MLP neurons of a small language model. Each row is named by its layer, matrix (gate and up: input weights; down: output weights) and neuron, and shows model dimensions 48-143. Each number is 200 + 40 x the weight over its row's rms, rounded and kept within 0 to 999. A neuron's up and down rows have the sign that makes its largest values positive.
After each neuron's rows, "fires after" lists the tokens most often just before its 100 highest values on Wikipedia text that the model never trained on. A number after a token or word is its count.

L9.gate210,217,174,160,179,179,255,177,223,233,163,125,172,147,259,190,180,244,175,221,151,148,149,204,207,203,180,220,261,227,211,226,253,172,215,170,162,194,156,242,210,282,224,261,150,161,199,276,163,194,189,248,264,146,123,227,170,185,191,230,169,158,203,232,237,199,255,149,216,115,168,131,182,281,216,195,237,164,213,223,217,247,205,190,131,160,229,221,216,260,171,167,244,178,284,228,160
L9.up210,197,238,189,247,130,301,216,154,195,223,190,229,107,199,260,174,189,164,245,175,214,151,144,237,172,226,195,222,216,243,203,207,103,215,201,193,182,156,230,172,188,171,218,155,261,221,208,158,294,198,139,193,210,152,169,254,231,228,239,264,230,212,157,209,160,187,136,199,178,220,165,239,216,199,158,196,124,225,220,218,133,110,214,238,186,252,187,187,216,242,168,241,189,206,214,131
L9.down210,195,215,232,149,173,187,197,184,224,197,187,99,233,195,269,236,205,238,273,189,268,219,227,230,224,136,165,200,152,196,247,203,240,234,150,172,202,126,207,192,207,239,223,210,157,208,167,177,181,190,187,255,177,236,120,209,201,202,215,181,194,216,236,153,189,208,255,130,240,189,201,206,232,192,178,228,198,196,193,190,256,188,229,262,201,183,212,148,211,202,187,266,163,178,205,204
fires after: " the" 33, " National" 7, " an" 5, " The" 5

L4.gate10,228,119,182,227,287,192,218,264,232,231,206,169,274,140,262,206,290,201,227,167,184,201,199,184,143,197,224,233,209,215,156,151,159,206,204,227,191,214,248,216,206,115,145,273,129,231,247,194,210,219,221,236,329,211,161,158,209,208,244,203,68,198,204,204,208,201,222,187,193,237,213,229,207,244,192,216,263,156,261,82,185,260,176,184,247,183,169,177,191,130,202,226,144,149,190,219
L4.up10,225,180,41,187,214,222,200,161,268,270,133,240,208,187,172,203,196,179,244,166,222,193,180,157,219,220,217,239,250,202,208,166,184,205,183,214,181,186,282,220,179,125,143,141,217,223,210,185,181,122,193,229,206,209,228,187,209,213,223,137,267,199,229,203,220,190,169,196,258,175,216,189,233,209,180,226,254,188,180,241,219,146,196,250,240,243,172,185,192,267,175,155,171,268,282,192
L4.down10,158,281,258,162,161,258,206,223,251,179,224,207,186,208,179,231,217,199,171,223,116,191,253,185,249,260,224,242,182,267,201,293,138,195,262,233,230,208,197,173,259,202,243,187,202,168,244,150,228,192,215,219,244,207,291,254,188,231,273,219,253,179,238,221,240,255,250,198,139,187,237,199,190,235,273,159,202,123,201,214,177,222,238,219,117,206,209,133,189,156,229,234,157,233,246,143
fires after: "-" 27, "a" 17, " K" 5, "as" 5, " en" 5

L9.gate208,207,164,198,189,148,193,174,223,173,221,130,252,124,194,200,174,234,224,189,222,192,189,273,154,213,179,155,189,247,161,173,265,145,204,201,220,219,250,188,176,276,130,230,188,157,184,241,205,203,198,200,169,214,196,229,215,164,266,230,211,115,147,224,277,162,227,158,195,156,198,278,236,230,212,248,175,181,154,218,229,209,174,178,196,212,154,64,239,240,222,247,289,164,196,156,174
L9.up208,192,246,196,170,175,136,171,174,203,256,158,140,264,178,181,163,165,199,189,251,178,267,174,162,210,147,186,136,252,199,178,188,185,238,227,189,231,244,210,143,319,227,214,168,178,209,267,206,138,192,171,207,229,191,223,261,191,243,222,240,126,227,187,242,139,203,209,177,215,194,219,160,267,256,203,221,194,199,180,229,180,184,244,185,244,206,157,293,242,198,210,227,186,250,232,195
L9.down208,166,213,198,233,226,130,217,143,165,210,211,172,217,197,125,204,185,172,261,194,154,225,146,188,204,218,173,173,168,263,163,115,192,258,191,200,219,163,194,222,215,253,234,238,228,239,198,196,201,213,109,230,143,222,176,230,150,249,223,153,260,182,242,221,280,161,220,188,213,228,201,171,192,310,201,197,169,221,131,124,191,216,270,129,239,250,166,144,219,152,157,198,187,167,190,229
fires after: " the" 28, " The" 12, "The" 5, " comp" 4, "S" 4

L5.gate166,163,222,246,240,120,226,179,271,171,187,230,233,168,156,168,255,206,165,132,232,162,162,292,230,184,183,204,208,190,251,226,198,237,227,211,237,191,249,178,242,254,239,206,235,223,204,287,176,193,127,156,178,179,165,204,233,180,110,193,181,231,174,189,212,197,129,284,192,173,178,195,198,198,186,204,197,168,189,210,198,134,225,155,178,156,192,235,188,263,193,179,215,241,167,167,193
L5.up166,270,271,203,182,150,165,191,216,220,157,163,159,154,230,185,187,171,199,211,136,252,170,146,210,322,167,135,173,277,213,97,210,199,142,196,182,219,196,183,226,228,239,194,206,186,243,247,257,239,222,235,204,230,141,194,241,247,195,207,195,192,173,117,112,131,165,263,206,205,206,124,190,150,171,216,181,112,221,141,194,202,137,202,193,230,238,234,201,215,198,263,211,216,201,164,156
L5.down166,160,270,146,221,185,199,195,210,223,179,223,270,175,143,237,200,124,229,226,214,216,209,229,172,130,210,259,210,214,194,166,225,201,149,188,248,147,207,106,230,168,205,244,183,257,184,219,161,249,168,125,186,212,208,199,265,166,265,161,229,207,199,259,268,172,274,196,174,72,201,271,173,203,130,219,210,214,167,217,191,270,181,236,198,187,221,258,283,242,155,169,219,222,221,207,126
fires after: " Gr" 17, " gr" 13, " Ev" 12, " |" 9, "ol" 7, "oll" 7

L6.gate401,193,199,229,217,236,217,213,246,225,223,179,201,178,159,225,219,259,265,189,173,245,175,166,206,254,216,131,192,171,215,247,206,220,249,175,170,195,144,275,231,225,176,256,198,197,208,223,203,192,224,190,197,201,140,151,237,207,205,185,228,228,180,199,167,165,212,137,258,211,181,203,198,272,214,181,217,176,223,237,222,98,240,210,227,224,286,72,160,193,222,233,219,182,181,204,196
L6.up401,224,150,200,166,200,167,181,143,151,269,224,264,250,213,262,194,191,195,281,214,192,226,192,135,214,225,240,145,214,202,140,249,122,207,193,193,170,229,254,218,174,202,141,227,219,158,206,209,303,217,212,219,218,213,230,238,158,264,296,183,206,190,243,244,145,206,189,194,123,233,103,188,184,240,136,219,209,227,209,226,231,250,202,181,178,206,293,203,223,161,206,198,209,265,208,242
L6.down401,235,248,182,164,201,264,199,167,221,217,208,236,215,217,160,246,186,140,267,104,142,220,211,192,176,169,233,160,255,222,185,260,189,254,221,163,199,205,221,137,206,224,172,182,146,244,247,179,250,210,227,252,159,168,204,200,224,251,194,187,163,217,179,186,215,175,263,139,132,195,205,209,179,291,251,212,248,239,283,206,160,165,209,178,260,195,232,174,220,158,123,204,188,243,208,219
fires after: " |" 28, " T" 14, " K" 14, " U" 11, "-" 7, "K" 6

L6.gate324,211,242,228,182,168,204,238,230,127,221,132,211,171,188,202,166,186,166,151,250,131,243,135,207,266,241,223,150,177,116,265,171,184,154,207,187,202,228,165,174,216,200,186,237,138,179,137,224,194,307,156,175,176,174,256,209,204,186,206,125,145,194,191,228,321,176,183,208,167,156,232,184,195,120,235,221,234,226,240,185,108,240,202,176,234,187,253,187,211,310,203,173,177,212,256,261
L6.up324,190,233,160,227,198,126,107,196,176,160,146,201,263,131,165,168,196,207,195,175,289,184,248,186,190,221,206,145,210,203,203,130,162,171,225,219,187,250,169,197,209,205,180,182,159,165,172,260,180,114,217,193,208,154,243,126,222,197,198,209,128,173,196,136,227,196,119,249,199,203,161,204,248,227,235,160,204,160,150,265,162,218,170,240,177,200,165,246,189,248,183,148,223,165,189,195
L6.down324,254,175,221,201,149,178,240,225,167,165,216,242,163,185,228,297,262,202,184,193,199,255,235,253,283,112,222,245,272,201,217,231,171,243,211,178,150,211,149,134,214,189,196,141,247,135,184,196,247,151,218,123,234,216,240,218,161,158,284,230,121,204,209,206,253,170,294,265,204,201,256,150,168,292,172,235,195,153,206,251,206,170,267,128,176,225,198,251,262,192,171,94,129,215,228,205
fires after: " |" 31, " " 27, "1" 9, "2" 5, "0" 5, "9" 4

L6.gate271,183,133,226,172,212,155,211,125,205,240,171,302,214,211,181,230,160,192,223,215,129,231,183,219,214,173,118,194,231,217,207,164,207,202,212,210,232,246,172,193,176,158,258,271,183,204,126,247,224,105,174,239,202,226,172,208,202,203,188,199,185,133,226,184,138,224,214,281,284,152,207,249,170,222,201,247,243,143,241,84,209,262,174,206,193,204,263,157,276,199,187,199,154,290,230,219
L6.up271,204,208,147,129,149,131,202,191,199,180,159,137,158,211,268,228,195,232,236,190,226,201,215,128,165,213,157,253,174,265,200,177,243,216,213,261,197,225,215,214,254,216,237,148,118,194,124,312,277,201,161,190,271,186,196,233,202,159,223,181,220,176,230,188,178,275,199,203,249,235,165,208,158,184,119,209,215,170,175,158,236,211,164,185,183,193,158,182,195,172,166,170,141,237,240,209
L6.down271,170,231,206,184,183,184,250,285,260,137,179,141,212,169,252,205,155,216,184,206,213,177,218,231,233,251,211,231,178,233,172,271,163,257,162,232,180,199,184,203,210,173,209,170,192,165,237,239,183,189,207,173,284,238,175,268,154,204,96,237,200,211,199,231,219,241,151,200,174,293,227,125,193,258,210,208,200,276,241,230,184,190,143,183,231,169,243,281,142,144,193,186,226,185,242,125
fires after: "'" 16, " Ch" 15, " ch" 13, "Ch" 8, " Sh" 7

L4.gate565,198,161,138,167,96,259,233,251,179,176,150,206,208,277,226,225,216,204,162,190,274,182,202,210,236,265,195,205,225,161,233,252,124,201,248,178,178,247,295,231,194,189,230,107,247,205,183,144,216,149,185,280,231,230,139,224,226,214,150,224,174,171,146,174,219,145,204,184,164,158,157,134,221,201,251,161,192,181,227,266,232,198,216,172,224,218,194,200,228,207,200,199,140,204,197,220
L4.up565,204,296,185,260,147,207,204,179,152,249,186,193,265,210,246,304,123,206,305,192,249,135,202,192,160,208,156,223,227,234,182,183,200,196,232,136,190,264,250,309,149,154,161,251,200,201,186,204,294,177,245,167,190,152,202,163,221,157,240,168,169,228,227,211,237,171,117,179,220,208,243,220,222,184,150,233,283,173,157,251,170,253,205,201,253,197,194,158,163,221,189,229,198,210,271,188
L4.down565,191,231,163,211,191,167,228,219,186,238,244,281,169,229,135,228,228,258,216,205,183,218,138,199,188,213,215,244,226,241,206,224,211,157,215,247,165,225,276,187,223,199,213,148,223,191,178,204,212,152,211,205,198,235,198,239,121,216,124,156,262,197,157,194,205,266,188,139,119,216,172,195,131,238,253,162,224,244,213,227,223,177,204,196,165,163,193,177,224,202,246,228,207,227,197,272
fires after: " n" 33, " un" 7, " to" 6, " \"" 6, ":" 5

L10.gate105,221,201,234,229,185,176,189,236,232,198,185,177,153,213,231,190,206,215,184,171,186,177,160,263,209,281,217,218,288,128,256,209,225,181,216,180,251,185,243,204,245,152,216,261,186,206,294,171,217,226,328,246,232,211,197,170,242,141,171,126,236,241,203,194,236,203,182,168,180,247,185,210,138,223,213,215,191,171,227,170,126,273,136,113,198,204,213,243,234,233,233,248,228,173,212,273
L10.up105,220,129,227,233,209,200,208,222,292,262,211,229,201,172,170,204,129,231,232,199,242,158,195,256,144,177,213,171,195,165,202,213,193,169,188,202,213,193,165,162,193,184,186,259,229,241,180,196,275,204,194,166,175,216,189,153,227,266,162,235,133,181,141,204,241,139,157,231,201,296,195,203,239,206,239,195,131,228,238,203,196,255,161,255,213,205,159,246,108,158,185,202,291,179,149,249
L10.down105,258,216,193,160,218,215,238,221,202,210,192,119,131,243,196,220,205,220,223,277,204,282,228,210,216,169,113,174,198,170,160,258,211,206,211,176,178,253,209,214,195,283,258,154,171,130,184,226,186,235,107,193,140,192,242,248,269,228,170,198,241,185,209,206,202,236,239,154,205,202,218,184,181,232,134,114,188,211,223,194,183,205,259,199,240,185,225,209,183,93,186,182,186,210,243,178
fires after: " |" 64, " n" 4, " N" 4

L6.gate164,197,159,199,259,223,285,218,220,260,147,213,195,129,132,271,174,190,220,138,253,206,135,214,260,165,230,212,156,276,204,214,203,212,228,263,185,271,241,217,252,192,246,128,264,237,177,174,208,222,202,123,172,266,210,188,238,137,192,238,117,239,162,220,212,217,224,160,242,134,124,199,168,170,222,220,182,143,207,208,138,256,220,170,148,267,153,223,276,263,114,185,175,202,215,244,198
L6.up164,256,239,255,171,270,268,188,243,234,256,198,174,168,223,244,283,184,152,234,166,226,180,201,175,231,298,141,146,110,222,183,193,200,200,236,187,177,181,239,189,123,167,226,189,217,206,264,122,189,232,207,210,210,302,185,225,209,194,210,219,204,237,128,199,264,239,202,184,272,217,140,211,224,193,178,228,113,194,196,192,170,140,125,184,227,274,154,182,223,212,213,162,247,218,236,171
L6.down164,174,170,201,176,190,174,163,204,224,193,277,243,177,166,165,221,222,158,197,149,199,114,261,264,188,227,266,225,230,177,194,317,188,173,164,232,109,191,142,186,245,192,179,166,171,225,181,152,267,193,144,246,292,159,220,188,192,268,250,159,191,214,235,270,223,192,184,204,176,241,246,195,150,275,214,210,232,182,183,256,233,241,232,230,194,160,257,235,211,187,214,261,210,202,214,233
fires after: " Ar" 13, " Bur" 8, "ur" 8, "ond" 8, "0" 8, " G" 7